Weights of a small GPT-style language model, trained from scratch on English Wikipedia: 13 layers.
MLP neurons of a small language model. Each row is named by its layer, matrix (gate and up: input weights) and neuron, and shows model dimensions 0-63. Each number is 50 + 15 x the weight over its row's rms, rounded and kept within 0 to 99. A neuron's up and down rows have the sign that makes its largest values positive.
After each neuron's rows, "fires on" lists the tokens most often at its 100 highest values on Wikipedia text that the model never trained on.

L9.gate170:40 42 65 70 56 43 37 38 43 22 55 44 79 66 38 54 60 69 55 58 64 39 53 40 42 60 53 47 30 45 45 56 36 20 60 61 56 35 52 28 35 65 47 78 68 42 44 64 22 48 44 38 46 48 83 41 76 63 33 78 53 67 63 51
L9.up170:54 47 40 59 57 18 41 52 46 71 40 55 58 44 56 34 34 64 54 74 57 32 56 57 45 37 66 30 60 65 34 54 75 42 59 62 75 17 32 74 18 50 60 75 19 53 55 78 44 46 39 43 51 49 55 31 62 37 22 49 47 61 40 37
fires on: ":", ",", " announced", "\"", " said", "."

L7.gate78:58 55 58 50 64 49 42 53 34 50 48 44 49 72 62 47 51 49 47 55 51 60 96 56 63 43 23 48 53 48 51 10 40 56 39 43 67 58 48 38 41 73 29 60 61 55 57 67 53 35 57 51 60 61 69 72 29 24 38 46 12 24 62 77
L7.up78:35 52 54 47 34 51 26 79 52 57 37 64 49 35 38 60 53 36 64 46 54 13 38 36 72 65 55 62 49 60 48 51 55 10 32 35 47 38 26 60 42 43 56 53 75 45 61 58 81 39 43 52 34 31 53 31 53 49 42 69 43 62 54 56
fires on: " and", " or", "2"

L7.gate101:73 65 64 59 43 49 39 40 35 43 63 46 61 55 43 50 68 40 58 75 65 48 53 30 45 35 56 58 29 41 45 36 47 42 57 53 62 57 39 44 19 44 41 39 64 44 21 48 47 43 69 31 19 52 43 16 82 55 42 37 63 48 42 53
L7.up101:36 39 46 51 55 59 53 45 23 60 39 59 77 73 47 42 55 07 59 53 36 44 29 66 36 57 61 62 46 47 54 45 72 56 58 41 49 27 72 55 37 39 79 54 49 37 61 56 69 47 64 86 72 59 39 33 49 44 53 39 50 41 35 56
fires on: " |", ",", "fe"

L5.gate133:41 26 56 46 42 46 48 53 31 43 47 60 66 85 17 48 41 36 52 69 39 38 39 51 18 62 35 52 69 42 37 63 35 49 56 60 42 53 42 49 43 50 63 51 36 73 48 45 34 33 45 38 77 82 21 71 68 34 21 60 36 61 33 50
L5.up133:46 36 51 55 51 49 75 15 43 40 77 70 40 74 47 57 33 52 64 65 29 51 81 28 51 43 43 45 51 76 43 26 31 27 83 56 36 38 32 46 82 73 42 33 43 47 38 44 51 62 37 36 54 62 81 44 44 41 17 58 46 38 48 73
fires on: "\n", ",", " especially", " even"

L2.gate191:58 60 49 40 42 48 50 35 28 72 24 76 60 19 61 60 88 61 46 56 36 40 66 45 69 55 75 35 29 52 50 19 40 54 44 63 69 41 67 51 44 37 63 53 36 40 67 75 70 70 64 47 38 51 33 57 52 48 47 68 50 57 32 43
L2.up191:33 61 75 40 38 27 54 57 18 53 23 66 88 38 67 62 58 61 64 54 13 21 63 55 45 29 35 37 55 55 70 56 49 82 46 53 35 71 67 58 32 50 42 79 56 67 61 50 38 78 43 34 62 37 61 38 41 61 42 89 31 64 61 44
fires on: ";", ":", " /", "\n", " —"

L2.gate111:55 67 26 53 69 30 80 17 35 82 38 54 55 50 10 48 45 61 53 31 68 52 85 86 48 64 73 43 57 54 47 60 40 39 75 15 75 60 44 41 48 35 49 62 53 33 63 58 45 50 53 38 41 33 55 23 59 56 34 53 59 48 39 43
L2.up111:49 56 27 58 73 24 61 74 57 48 58 61 43 36 38 30 32 47 59 56 53 53 73 66 51 48 60 67 60 53 42 42 68 47 59 42 63 51 54 54 37 43 44 38 42 29 41 53 64 74 23 54 35 24 37 32 59 55 29 76 52 74 65 38
fires on: ",", ".", "er", " and", "ri"

L5.gate283:54 26 68 36 42 74 56 49 41 60 31 68 64 54 59 33 58 48 41 50 33 28 24 56 67 38 91 47 26 55 48 42 40 43 62 51 46 75 35 22 33 55 32 38 48 38 31 41 42 41 68 28 57 63 74 52 58 63 16 54 47 64 59 59
L5.up283:54 49 61 35 64 28 36 37 67 32 34 51 71 65 64 57 75 59 47 82 79 79 39 71 56 59 66 69 34 31 51 39 22 48 72 49 62 37 29 60 52 68 12 64 67 26 57 57 62 82 50 57 60 49 39 52 44 61 49 32 52 34 46 52
fires on: ":", "0", " Website", "www", "s"

L7.gate177:44 50 26 27 72 61 32 56 46 74 25 71 67 63 35 39 69 49 45 57 45 48 61 53 73 44 16 30 55 42 56 44 29 38 75 50 50 46 45 37 57 55 62 52 53 58 74 36 47 32 67 55 34 39 60 47 39 45 27 69 37 21 66 89
L7.up177:56 31 62 38 81 57 34 60 36 44 57 56 63 58 50 52 51 54 35 41 43 61 70 72 41 54 29 57 76 56 59 28 39 40 25 55 71 47 77 41 62 79 41 70 23 55 92 62 69 40 76 58 74 22 61 44 65 47 46 49 29 58 66 45
fires on: "'", " for", " or", " of", " in", " –"

L2.gate12:33 78 59 62 43 65 47 48 56 54 33 54 30 51 51 34 62 43 60 46 69 30 61 55 51 69 51 44 35 41 34 76 33 52 84 67 50 54 52 40 66 61 62 50 56 52 66 54 37 63 77 44 42 98 50 63 76 12 15 61 57 45 17 40
L2.up12:43 56 72 50 36 86 60 47 58 55 25 44 67 62 62 48 62 44 44 72 77 46 50 59 27 53 60 43 37 26 12 48 48 50 40 50 27 45 33 43 51 48 26 38 53 63 78 70 51 64 27 34 64 60 64 84 76 43 26 54 44 31 28 39
fires on: "\n", "$", " $", " career", " Apps"

L9.gate254:74 46 47 64 20 34 38 56 28 79 49 57 28 89 34 52 61 56 33 59 39 52 69 54 47 63 25 57 61 54 54 20 57 76 55 32 36 38 31 56 40 56 69 43 59 56 46 57 78 47 55 52 51 40 68 34 39 45 46 67 54 46 41 89
L9.up254:57 39 54 58 48 49 50 33 56 40 30 19 46 51 67 78 58 72 53 36 28 37 42 85 62 34 61 55 54 61 56 66 50 44 57 24 74 24 55 70 91 66 63 52 47 65 52 72 40 92 51 54 54 31 48 40 47 34 57 51 66 57 41 40
fires on: "1", " United", " USA", "s", " American", "American"

L7.gate160:43 69 54 26 49 61 75 49 58 55 38 55 51 31 49 77 74 33 35 37 85 57 45 35 41 60 54 35 38 54 53 58 61 53 29 63 74 53 47 51 84 24 40 35 52 60 70 49 49 65 58 68 49 54 60 50 76 53 53 74 84 18 54 47
L7.up160:28 41 55 55 45 30 64 42 57 51 64 61 62 64 75 57 62 65 24 54 37 38 53 22 57 55 59 58 17 58 31 76 62 42 49 20 77 43 45 59 52 32 51 46 56 50 47 52 30 35 53 30 43 25 31 38 65 51 26 69 42 44 27 36
fires on: " that", "s", " which", "ce"

L5.gate8:69 08 35 52 55 50 72 55 56 44 47 33 66 66 50 19 51 63 43 32 53 58 51 60 47 54 56 57 45 34 67 70 28 71 34 61 57 37 36 44 51 68 50 63 60 44 61 35 33 41 39 43 47 35 49 28 33 47 61 63 36 78 29 52
L5.up8:46 53 15 44 75 54 69 57 49 66 39 45 33 45 67 32 73 41 70 71 50 51 55 51 25 50 34 30 33 77 33 61 41 29 33 49 82 35 34 54 65 37 61 74 33 32 25 55 64 66 22 65 72 33 54 56 60 40 29 53 71 54 43 43
fires on: "°", "ke", " and", "st", ",", "te"

L9.gate249:43 24 19 54 53 59 32 39 55 65 43 45 52 33 47 23 60 55 71 72 12 25 37 49 68 40 64 42 32 57 48 42 55 11 43 45 53 50 73 55 31 29 57 61 22 42 33 56 58 35 59 32 70 63 60 40 41 40 43 48 54 61 42 31
L9.up249:52 51 44 34 42 33 65 86 46 47 67 47 76 47 35 43 46 46 68 68 22 55 53 38 29 46 63 49 54 83 30 32 34 44 57 59 58 21 62 55 34 47 29 32 63 38 64 56 38 49 59 33 21 32 59 55 62 30 38 67 51 65 58 30
fires on: " –", ",", ";", "-", " —", ":"

L9.gate132:54 23 52 47 38 55 74 42 67 52 67 59 60 72 19 69 58 51 37 66 54 76 56 69 36 52 76 39 42 40 47 60 59 59 76 43 47 35 84 39 46 50 69 64 57 45 55 33 47 35 41 70 65 69 56 53 49 47 45 76 53 24 58 87
L9.up132:34 59 56 39 46 21 66 47 43 33 42 95 48 58 45 59 63 62 47 35 35 75 40 24 89 39 48 44 34 67 34 59 37 65 72 46 32 38 44 70 58 50 46 48 47 38 22 44 53 63 37 25 43 38 60 50 30 61 39 48 42 46 29 32
fires on: "-", "s"

L9.gate304:69 27 36 48 31 84 71 51 54 40 56 71 50 85 27 59 61 54 47 31 49 30 55 65 56 70 63 47 68 60 66 52 62 60 65 42 55 41 64 35 46 40 49 73 70 53 45 36 40 41 59 42 48 62 67 15 41 56 05 53 75 31 48 59
L9.up304:78 37 33 52 69 86 60 70 63 45 60 45 74 67 65 73 41 48 38 25 52 51 50 75 53 41 54 45 24 64 47 56 46 47 46 49 28 62 52 30 41 49 33 36 48 50 18 49 47 29 54 53 61 56 42 48 16 58 30 48 43 61 41 46
fires on: " pro", "s", " Pro", "pro", "va", "Pro"

L9.gate110:52 54 35 59 61 96 40 66 34 44 31 54 26 54 49 63 53 63 46 47 44 63 47 50 75 39 73 42 70 56 33 58 48 61 61 50 40 26 59 54 43 70 42 64 37 53 34 50 74 84 35 42 40 44 83 34 63 51 60 64 47 70 21 37
L9.up110:49 47 30 64 46 82 62 72 50 69 41 50 41 57 39 38 61 45 43 64 63 54 45 79 75 45 53 25 58 60 44 50 37 22 63 30 54 22 68 71 65 59 52 51 52 78 46 51 50 73 49 46 35 42 51 50 53 48 67 58 36 53 35 28
fires on: "s", " a", "ish", "7", "1", "A"

L5.gate122:41 59 84 53 23 38 44 54 48 62 30 47 35 63 46 62 30 53 70 67 45 47 46 70 48 39 64 27 27 68 44 99 59 41 53 71 50 56 43 51 53 76 15 59 34 35 49 50 20 49 40 55 49 71 42 39 65 41 33 52 59 77 71 56
L5.up122:58 61 48 55 61 48 61 57 69 56 41 68 36 84 41 33 57 55 65 56 29 47 29 60 71 38 37 37 16 35 60 58 15 42 26 62 45 62 52 73 63 41 32 60 72 46 27 30 48 47 48 53 45 19 56 57 67 53 59 54 78 42 48 37
fires on: ",", "s", ":", " |"

L5.gate295:54 44 59 46 36 47 66 54 34 37 29 39 23 67 45 27 54 44 54 69 31 53 54 67 57 55 44 32 70 46 31 60 66 49 71 43 46 39 37 47 64 55 44 49 46 35 37 27 34 66 47 34 23 73 63 25 67 60 19 26 64 62 67 53
L5.up295:49 31 39 44 60 53 62 28 52 28 81 51 64 39 46 22 46 47 42 32 33 42 27 56 49 45 56 41 46 70 45 50 37 27 37 49 47 46 59 66 48 52 17 62 68 22 52 12 26 39 57 34 36 53 63 48 68 53 37 45 69 54 37 51
fires on: ":", "va", "sk", "s", "er", "st"

L2.gate187:59 29 47 65 29 33 60 59 67 42 40 71 70 53 28 47 21 45 31 53 38 44 35 48 54 53 60 56 81 40 74 38 33 63 70 34 33 36 78 57 53 50 71 77 56 51 30 32 40 23 52 56 59 36 45 61 21 26 49 46 70 52 50 45
L2.up187:57 29 44 69 27 25 51 48 28 61 39 42 80 70 28 46 29 51 29 33 46 67 63 46 46 33 75 64 68 42 75 51 39 53 74 38 55 72 81 42 60 44 66 73 62 58 21 30 42 31 58 80 81 46 42 73 34 31 45 22 59 53 48 53
fires on: " land", "er", " super", " over", "ham", "ac"

L10.gate46:64 20 64 40 67 42 80 35 60 72 60 50 75 27 50 39 62 70 57 73 72 66 28 49 57 57 39 67 60 67 42 43 54 53 36 20 68 55 47 27 39 39 39 73 48 54 68 86 63 37 69 53 54 40 56 36 37 38 62 50 47 52 61 54
L10.up46:41 51 16 35 51 69 60 19 62 65 63 35 46 40 64 68 37 65 39 72 62 48 71 33 29 55 18 41 52 71 57 58 46 27 22 31 37 37 43 62 61 70 73 44 69 53 75 53 31 41 18 68 75 42 49 57 63 48 56 41 40 41 63 37
fires on: ",", " ", ":", " and"

L9.gate1:33 25 40 54 57 40 62 56 41 57 54 55 59 27 40 37 52 68 58 32 54 31 70 44 55 62 62 53 60 52 37 60 42 47 27 43 60 63 65 37 52 42 60 80 52 49 57 75 56 62 55 21 56 18 47 34 47 54 46 74 81 35 44 54
L9.up1:47 67 60 40 41 69 67 69 56 65 54 56 51 28 60 88 94 63 51 64 15 45 61 41 46 65 78 43 63 60 40 64 55 51 31 39 70 25 58 50 37 53 55 43 59 40 46 53 79 59 28 38 54 42 62 43 30 37 37 42 53 41 12 07
fires on: ",", " that", " because", " which", " where"